config.yaml
d_model: 384
n_head: 6
n_kv_head: 6
vocab_size: 16384
activation: "tanh_gelu"
norm: "layernorm"
norm_eps: 1e-05
bias: "all"
init_std_down: 0.00247
lr_head: 0.00754
grad_clip: 0.5
final_lr_fraction: 0.1
seq_len: 1024
MLP neurons of a small language model. Each row is named by its layer, matrix (up: input weights; down: output weights) and neuron, and shows model dimensions 176-271. Each number is 128 + 24 x the weight over its row's rms, rounded and kept within 0 to 255. Numbers have three digits each.
After each neuron's rows, "fires on" lists the tokens most often at its 100 highest values on Wikipedia text that the model never trained on. A number after a token or word is its count.

L6.up495:140113084164138159188156164121058117148083117077121136136119142092137160129161158155116135082099157128125111131123129091120132137140112134093097115154134118124171176097137146119140149146146132123125139123161159088137122097144123125084131120117114143114132144136132098081161162152150140135
L6.down495:133145140138145115110074128146149120150145126135127137160145135126124105111141137118152112139117117149127148127115158094139140135116145131120130099128167151120112125148118169137076085122125127125081110126084116110131119122151118137139153137120161156116152113162145118155128124136135110142
fires on: "; " 31, "(" 22, "| " 17, ", " 6, ": " 4

L6.up217:108143146141103136156156139133139089124117111141141167135118119127122141106138121141105138120121134070129189131133123153163098123149087140125137173123121122134070117121083121129141107143181120175126125102166163135103102138155093135100136111131131169114111131085147136081150107109123190144
L6.down217:107160134134131122105127170118158150123130074106133126137128112115145156145142145130148130125152162137159112107137102103149112129121147099134159142123132140144102166140167117123110137131075110109131123122139132126086139123140071147119123135145096107143107147150125103137148095172137085142
fires on: "| " 37, "to " 17, "of " 12, "from " 8, "at " 7, "against " 4

L3.up1139:118059136154142144173096144109068133128099088118114110137126108110136143105140122146105124091143168137146097152129138133134124159098110137111117182122130096162137133070138098167113147139149144131149134129116120124088181137150127127118130124121078090107122159144121141143124108155167140117
L3.down1139:099126159117163152116129114108151133146115149129172100138116154176099129138094118107114122162170121098159143116141106145143135116147087118152167123130118121149148139101096074134116095126115116137140153139117170116151163118150115131130135131139136140119133164120104139157139113138083098129
fires on: "(" 48, "| " 10, "201" 7, "9" 6, "(#" 4

L3.up425:090090130150096114110124059216115116113115117095102090130066116122098082117156124164154167076143157156111106105094133152129114169088103125115148129136069139112123113136094135148130139175117128145092128138135118158087108162122129115128156146083120120114129097104097157167140144107139120166
L3.down425:099094125087150072164110117137109138121109158152103094117112116113106114129095112164121112144132135156116107114130119142121135096126134115156149144091115130089153125145088164143196110089098123157081088153121081135157129129105151169121114178138146200147157136152178122127124124143173168172
fires on: ", " 47, "were " 7, "\n" 4, "ts" 4

L3.up68:165103108145132140131151175135108123112118146119129142154140151110096119143157125131087148138139081107128152088139098168145116130133069142116123128120123137093107168129140141123080102125167099145155120126117128134124153128153106167128103087171112099136140120130153149156147116114121116102
L3.down68:093146146110064137161150135128155101121125117126138137140118118114162114146140155089128113094134140165103141131096084122136140142145125105135163180158146134137209146110139155140159108137104099147131129119118155094138160137186134103100132157111158124113094099089109136116093142166111124106
fires on: ", " 20, "(" 14, "well " 11, "in " 7, "on " 7, "of " 5

L6.up727:107170144133173084113150103119136140158108119107138118135125124111123140153191146100116106128106133131092087140146159128105151138135171182117142123140113153155198106164158138133117151092117160098143080161151151127155082161142104118146161097117156117128112128152094097134119104076120131147
L6.down727:143137135115105104109115114115092126157150154127120108155093155143107118136133145167119117129131118107089136111129157111167177147104136099128143159158114107100163155142073135150129125123150142119142143123132118136082111123122139119135165159147172147101197093096127143121140165157130112150
fires on: "-" 34, "and " 13, "million " 5, "top " 4

L3.up1109:123142169120144067111131126164116130138155126142134167139132128111133126106185118120146159111161131147134145075130132172168092120138117112108131079086083136096127146099110082156110124127123124157120119131134116153134142143116142144118112169147101137118162095104120167115146147099136135141
L3.down1109:166114134124113080159134111112128100150129157161139127141111092101133125154127151115106165109132122124123141120098112132109108084125156148144159121117113073088119130130123097128148160102140154103116172167145092129109107115153146106115118127123170153113111115121117092108094114125122103145
fires on: ", " 99

L6.up764:108137125136101118127140141127122099095157115133122157099158141095145152124097131083101128129124127078103098111149119176135089121130126117163120135161096137149118122151112088096147100133149123128105126107111130174140090162101094139115134106194097144121149109134150129153117146131172120157
L6.down764:121142115157144150116123117152141136096147174121117129126158124159154164171135107111165135117130139121092113157157127129160130145146168111079128133121148129178086127084105108143135152114148112097120142182140141054112150098122094097148103105142145122173119149135121087114156116167153132115
fires on: "| " 35, ": " 9, "\n" 8, "Mc" 7, "– " 6, "p" 5

L6.up451:151121126139083146156148140194091176145128173103122110128130149088128134117146128126117114152108125122123152136102087167111116098125123132123144108089136115111100167147095126146160135130114135135123122134168135149165171132112137127155108126151150113136136164141119111159153147082143128124
L6.down451:139129135108127127136103120155174107147132103144143125114119139147150168104112128138154122112128114143167104152131120109129124162129148129136096121158124175102162142141088119118140095119124105089103099130105131083114083128081157140146112096110172167095098126137086131129094084128117116114
fires on: "the " 34, ", " 8, "-" 6, "s " 6, "in " 4, "N" 4

L6.up282:138103129111086108124195144150155159112142137148132162119125130149067172163096183127088110107098119098111113115113141165151113120136111160112113149139129104137106169143144130108159140131133104131140112112137144141095121133129072115080155129174109168167124109124043107158112123136121168151
L6.down282:118104114144114120107148104083148108170119102121131091122119158111105173124159171157146145099130139108182128107119144132144087146104148121137130157134175138124143098104104077153095125160144115117150118178140108116112118165133096141136090065154165131139098167120139099100159143109138134137
fires on: "| " 26, "to " 13, "0 " 9, "– " 7, "(" 6, "1 " 6

L6.up1290:155118147132146142057124100140133110103156147146107155101142131101123145194156127101116100113121146106102101196151168082103109126118164126074063107143105134121105084131109150163123153122101118101111129108102125117144144134108122149129162149156140098133175104177110129129138099115147147118
L6.down1290:113126138106145133136127138126134137164137119141132113139138116148070115126051156099119121129132117169101153124103135116133093130150119124152118089155134114123147079165114152122167126127148152121156113163128141112147102102128132118169107145096097145096149091140125139118129183142121130129
fires on: "and " 37, "most " 11, "only " 6, "-" 4

L3.up27:166148129114147162134174151172126150138115152131091172129125140122102143103167141127115135086175072102125107111115109147130128106126125158120103129123120078136127169115136110105118115134154110148126132151135158127138129116115150135114133116144128119104102141123117135103138089088138128158
L3.down27:152136126133092115139157125108103110123147139123166150090136117153150187098123128139175145116113162076119098128120087162108127131136140147095171109156186131130113151104122117109132162157131124133138137082136112087116137125207155110131141119135138132153126138081115098167139144133126174094
fires on: "a " 15, "or " 13, "on " 13, "in " 10, "at " 8